{"num_hidden_layers": 11, "hidden_size": 256, "num_attention_heads": 4, "num_key_value_heads": 4, "head_dim": 64, "intermediate_size": 704, "vocab_size": 8192, "hidden_act": "swiglu", "norm": "layernorm", "norm_place": "pre", "norm_eps": 1e-05, "positions": "learned", "qk_norm": true, "attn_scale": 0.125, "bias": "all", "tie_word_embeddings": true, "parallel_block": false, "init": "normal", "init_std_qkv": 0.0343, "init_std_o": 0.0426, "init_std_up": 0.0491, "init_std_down": 0.0491, "optimizer": "muon_variant", "learning_rate": 0.00981, "beta1": 0.95, "weight_decay": 0.0, "lr_head": 0.00795, "max_grad_norm": 0.5, "warmup_steps": 67, "schedule": "wsd", "decay_fraction": 1.0, "decay_shape": "cos", "final_lr_fraction": 0.0, "batch_tokens": 32768, "max_seq_len": 1024, "doc_mask": true, "z_loss": 1e-05, "train_tokens": 245700000, "max_steps": 7499, "dataset": "wikipedia_en"}
MLP neurons of a small language model. Each row is named by its layer, matrix (down: output weights) and neuron, and shows model dimensions 0-255. Each number is 128 + 32 x the weight over its row's rms, rounded and kept within 0 to 255. Numbers have three digits each. A neuron's up and down rows have the sign that makes its largest values positive.
After each neuron's rows, "fires before" lists the tokens most often just after its 100 highest values on Wikipedia text that the model never trained on. A number after a token or word is its count.

L4.down422:132153128101195100104074163118117168133082086111094156150148133185127145132148213115141134112120195147058100114103108193129130097139185125114151132157130144166142170167097136116142158078144122120061128159104120094112137126149153149133101111137184103058143097148091144125147094134089142087125122108136101087122122085074141120139114127178195077162107158189089086133184107122161123106137111127123098190183148106168116119108121098128134179113133127140081119138139063100097059135112138167095095141132059108117132151091131152160110126112147170151119145119199191100120107159124141112095077092084072120131143165150149172129140150136082056129106114137176125105081115172176111140177164081128109168123042128090126132111111124102094137188137164169096133133024077181151153134170166
fires before: "." 45, "," 9, " and" 8, " (" 5

L2.down393:117169126095143144161133115110093155148189136163175118144127181161069086117109162125163195115091139101141112114145113063127128117076132145106109150122078069083144119143067087112148087134156150113131085159146130104088150105112126151090133137046109152122097218126091192107137165150169123140145130148160109138115191091110136137155123110119120078148076133084103079074185150125117099179128132112145113141123125140065128095073066105142187154081177154104089124114144158169126093116121094129120155152154098163111141067167086155155114074119113160205129127179064175168079106106199130155111173128089106151141158185085153151111120110136156094159164138148102160129109176118181120153126123166080123116150131093092161130155096133183149077055131056094145105122112127165126114182169093
fires before: " |" 75, "\n" 5

L5.down230:120101171097167131130161143134164146126112114139137140156127103110165129174171136135109080196153126139113130106145142113155133206190110101131118181150113136149150057095126110089073129153131126110157115161125171176107154093103225128126122146091109141124131188102109164135114141091131160086108112146115140119108108141105165140092146128172075157125114178151133077047122095156064062074155123115157136126149141134126100098153170099088157156098165106106210124140107124157082115116178123154114084180128114110172070137122189119179137081125146101101178101144114068118165128123125108153132145080108188085081092133179091072101112121120064148119084143051082107106154119108171053097122171100171136127110127113152189136161156061111144149167096108159093133147157169074135155131204151
fires before: "s" 61, "," 9, " Goals" 8, "\n\n" 5

L5.down691:109173149160133128090092153140113158177116083123154146075144144151127117113151162144149180174113150089112130148102120161120107144087090071117166126143149124130123086095152089114142173119113147134135129135141122114135133139141114113178106176152113138110126185124146141119131137121125135100117096170125150156153133152143133151110163135142136083125146121159124120151157146136123164127134134161110122129174137150141205127068176097105145066139135159073146204109149140151171061127110119119136140109063112103137102108137172140124131170158122153105124130182106172118134127167133091137100149115141152075087173126105171108139114082069072151141134132074123097128099098140077140064173152161130097156147000154119162116073101116125188099135134080119156092144109132128104158138051136
fires before: "=" 41, "The" 15, "In" 10, "A" 5

L7.down504:160196115139152145141219175082148107173126169126134178059089147152109146081116085122217140130110122140142118148156133130169149120142140147079109092161117174146074110088113125109132135104169164136142094099154108078093131086171174124171175115175143120176124164102129166164162185125141132108124175149108155131132125110136160087101074110094146082107065139067067154136125112116166134177107177102083160110114070088172157156152172060114119183109055142153166079093093116153135149146123113108184117168093143105098099168122074078134137095100160106115075151047152131150144140158162078116082119143123119102122107134127158095105125105184076107148148114120146140162118132140125128087136150128200134108081144146175096124165098085091163115147156108160127121123055113152062121172125173
fires before: "." 37, " m" 12, "p" 5, " in" 5, "–" 4

L2.down26:172147101154138138148173109118079116082111145158092139169131048107152092101103158153141115172157093154195128114135155130104094139175184158143141100098095078175168150143097133174107105102142147196041128100143172157045064078119154118142116106155083105071112196134139172163090158159108134102121135169161104150143102167131176086181129146093081149150097108052128151112100107087120138124070082093129119122123102093150124137063140154116101148182146123147181168143142106154079161150137082172132093089145141095138072123129149125091140137156149109071049081124162196130184110138167138135083093171110132112126096186068130154163145111135131126096182095127115104147136109124070129184138171161104115165137136131101184123095144099149139126108153132111069151137098156098145113159187122
fires before: "s" 95

L4.down672:077088113115126087115083146128139123193170155112141131154142117115124134131118092184131094179094126107135053201211130114131158159135140151110141138140130152095078135108110094148081132181159114103137138135110111109112157164087101100125083178071147106150137104135155109154117085133147102116057108165092162124063138140115119086094145182078136138159157155177187135119090142141150149169126176139104188152146152109107121088136131040104092109079125119102144174164145145085109151143149090140149173204135144195047142161135051107155140108119158154093139059135152177154111115124147110089140126143151099112160134092107111115132109164086183101179136133169149098183144228076146094120144136119079101109109113138110166105104136137130132095151114149206148122139029077093123149152105125
fires before: " |" 65, " (" 9, ")" 7, "°" 5

L7.down362:154155124091137138161066144155129119140147115114146177115104079173090101125087126130116105152197155106110115130097131068130127087048188093075177135110156102156126175065170097108136071105102167083150079112084149132140129146112043098100175186080142067120133057152116117147151184125145157131127111069137142127094124137108108141155162112080096142134121149148097094115122111092122134112123097121128232127165161115162144120106137135183121140177107137128084134147168073115163126160108107217123095097178137133128160145104124021198122166104167181121119128094093106114123163097149122161140161118139098121181081175095136163156084147128122102112065167124082204164099125058123140138153142165115136134158109132170103112127140123099152123123179158158090162113148149148133094157103171
fires before: " is" 23, " (" 22, " was" 8

L5.down193:125124091196154145123164145128133194122160116088151119165196108125142100134152138141085120089120092120146135163152098093194177153161117189168211143108127154090141153120117200136197055177117139125177116131119087122136129184113139098128132140129089184144104140142144086155173160147130131132125145162166072131112165129087130093185185144109105124127109181174157106092183105117114174125154106047090125147120188128117142114145073153098146106190080113103153158088100107087117125069114178144048096087209128187128131132133120086056100129116076111108112181135122124085100112154099127123113133175142130104166110118100128083119123116123096096101134172134190180085100077135133128108109113093128152178094081119105137104124122146139103137102112128135120117116135133080122206119057061
fires before: "=" 56

L4.down356:132127158144159106111147158117179041076085112134130071121120149087099149160128166100079157180072158146140162120145194152141168128147157123128139127144139155108121102109158080152177162138146092124086092131150128080129071039065136136184128093154158140146202129089147129102156104130127098133092130120127112128103112126126151162077123152121164153166096120098104094153134117137107126092182115151100155105092125093175136149147169110123130103085150188107119170156106100095111157150085152092135205109146085127152055153128126103162131122216130156130134084118066104087152144109108167175159076105065100143074079202154119107166079171175110075083134128129107096112102114151126143132163161088137098064138192124159153134154112153139172167175204107117123130140122144066191158140112103
fires before: "." 21, " |" 17, " 100" 6, "–" 6

L7.down22:147124123079135183173105128150124082130116116165091159102125144095162164121104148126179197132108140065112164154123077144178082132132157109118134120124110114182202153076118178131118093169118099168146169077163174160127175165145144146167109106142166156148132177151118094140136131116164070151125133097140073089105079066106076089054123159099166179120091149097129152136154100134152087102098138095100105169140145127182128087206189135066104096118154113091072102063120116140164181142067121150123094147146137161135097106110058145131094137139095173127121163119151134118117167122111133157098148093108068131106168143116167154087220143140196101125122116151122117102141095075073116160127144072163152165155106109149074083072120120085099094143153132168122133087120077131171169149154125
fires before: " |" 20, " (" 19, "%" 13, ";" 5

L7.down360:122136161131047073159085111093078104145107125094112157097151144146188123149160167167172140147131124154143148114117122137149102150083103140138194100126140088057119144125023123093130156149123108088140075068132221101127178079150174112127149077144131150135119148126129183086129097129169124109154121096122121132135107092177138158163134176110100117143072106102101193118105172157118171126176125148091126045083088111129120112131106123122096121180090105061098172134160146118136103086143123132127127138109089104094093108090097158101112155150089135119096215140090087093089182146128166156141156139171152132087118124108199157107183117148125132146129117126054194106119154147150151074152090107149199122105165149164166104099131153100128160142151114140095157168147111171197188128106085
fires before: "=" 99

L7.down169:149140150120131084136147160127102102136138125108087079151161110137140149119062148152144128125114098082134178080161165182165144123153123141063104112125145117147156102163095170098107163105112095143108149110138201132073175109052100107196114101144084099084114194203088117180032101142092177153083122124067122118141110166120134114166146123109156174144137100118133124153122094084144101128159072107130143157157136156197111137136095156132164174130121112061101087164102126137090146121110074181120104170209117130146130118051118155115138183139208075135116136093083110137157131117193114182134121167125136144100129109156118131198144164106125101137152117130171133135140149089174100094104128113135165113144084088122123190145125093121091120067058118133155136098128210146142068097152160
fires before: "," 17, "." 15, " million" 11, "000" 6, "1" 4

L5.down277:101109159152152140171117112113174100130047095130099103104146133143147147108104143124146098130131114175192169125133160150140157135098110158168113120103100153106095067127116126159143115084125102129121119115139116139148123162124111091109137127070120110161133135116147089136097109091234101159131090097106146177135117162153128147133169154097101075163117139164128094093175119136152113062121132112154129117159144139111119111088156122128160093149158124103161245102146082141136124115076081155092096143116164177091081161102160111115170142128101122157088098147203195118147115126097083133144167109186098103125175187107130125107146121104134105138186145121169103132119139163060125044109113135142140160157000130161159137118130174167100092070124103131183083118079114123136177174157095
fires before: "=" 46, "In" 10, "The" 4

L7.down62:068148125119145138124094115142076080136109107168160126167099096101107137105129153094090134131091100094143105125082155133113079113088144102060105113175170162169172189114161088136124133121147063157100145194082198153173142148154137097063172157210160142098155131128170180136106098137115148165086140118106151127140131128145143140146116054173157100093071148071120098150128112183101120161118161136090139142134185108158097116140063104112122166096129097141161113052072138116160157110156136138125103170136113166134099103141141158107098211150149168092086148144134138144118101179142140121092174065172112199111119125124068085091157155063110122111136123118122125121144101155093108137133068166112148140150151091093176170125158046122200144170091118097148155121185069155121175127118140
fires before: "on" 30, ")" 12, "–" 8, "ve" 5, "ons" 5

L7.down374:128099178098149102089127060153128139121153171094105118143161045141171135091122128110143122073197167159133152083128112176164154153120143074054137123158137124147180071134102126159099083129140139163153127193163136146118113128089128134125092133141167081117095179026024147163161121126149158116103133156104132160108174091129114049167085170131155108122164140070148061106127135149127147104137094078096128098162136122142068162175126140096168132174147121157125055118129135111083101158145174162117147111094163134101079108108177132096126105054130158143167141099084077136185117113115172184099118149124066103154126150161102094104117091076131146088120197142148070136063156130112136150150162120165178120134147154081170131116141157088149144135116151139159169142109142112125161120162138
fires before: " in" 27, " as" 16, "|" 12, " on" 6, " for" 5

L7.down160:133080185107105115178175145125157080155130101100121131124172165118126134148112135093152178124109130216118200121100172122164137106168087167109076129149151109096129097143135151099083138129181053198104120135153126140134095111126119109110193089137114134070090103166086067120099124116126118128120123117114171123103151106134139160118144079165181178141117126157163103124077141161170156124173130093139125122136057051132111169132157158109169143183153102117169086157100187132087152087164131113102161116183143144125119172125152161103133138114116131084172080172134095189153059169155105079133090160077132111127105146145075120083090091104108178239131140139097103152137122092112146097153104083094145147127042143113126100153130149218182118168137114121146123105093100114106077101111123
fires before: "|" 93

L5.down469:130086096175146106114158119104116151150129074125101121129142162193119109161162134150074124104188146098184182117103136102187169146124120129186068100082181084097084140129129133098166174105130120090133093110139118105138140193187137113148188133167087147140099143127155126100080179156137109048154104191077122100147123072145097083125138135131090152054160095093129110102127116119099104131119114028148157154195119202064130084127085101116145114119192133178044190123093131111190134169073138141149112160125091123111136146152113171208128160105140113061130132100146129153116115136152109121125131114085187148127095133120100133132137126153182147098117096136173124135111130066149137149168162131107118097203095127090152117106096140168175141105126155133102110158126120162117149105054118
fires before: " |" 24, " %" 12, " Votes" 9, ";" 6, "\n" 4

L5.down515:133156157194142117154109151120134156195125073121176126111082128149170119217180131134170180122082114092076139154146099142118118084119120119119105150171058066103153118126142130137169161099158101091114111097118170148158126126177150087178178062116128129158128156129167097180197118113133151104113088136106135082145191145140134160134125129129124152097066125158081179144129117134134137175111109104149128095097184044146131084154058130096074114173125103141113117115109111104133080129094146139156130109125125155119091123100140110139135177128127148116132096235191140127082154145072097148174107165154075102131096148126132160202123159097114131133084085116139162211139110129075197075146115080084137104149074092101101132138114121086121140133098143111151153167141060161159147135065107
fires before: "=" 30, "|" 14, "In" 10

L4.down549:124155160089179139109143140181088113125139164134083129078128142127125140096086146120136114166186111113114223118177053149096138093150086090139196163185109134151122144113107185070169129152116126130141172193086137184137121106131152156133128138153125161162127121062131132113154097164103079132141125096127120109114120090110137160129142070166114129105118148164127116142152129118138121168114067117106144087132156103091105098125128160184135140111126072120182000115088128082113079168134112099132122147159153132105146115089095130196114130073078126136135225117144097147147111144118136134113115154160179204145092122138143125131129187123111109208093166125140118144110150152063121152132090131138104179122200132061079107102129148107112086106113140168108072131164157123047131117086165
fires before: "-" 57, ")" 5, " App" 5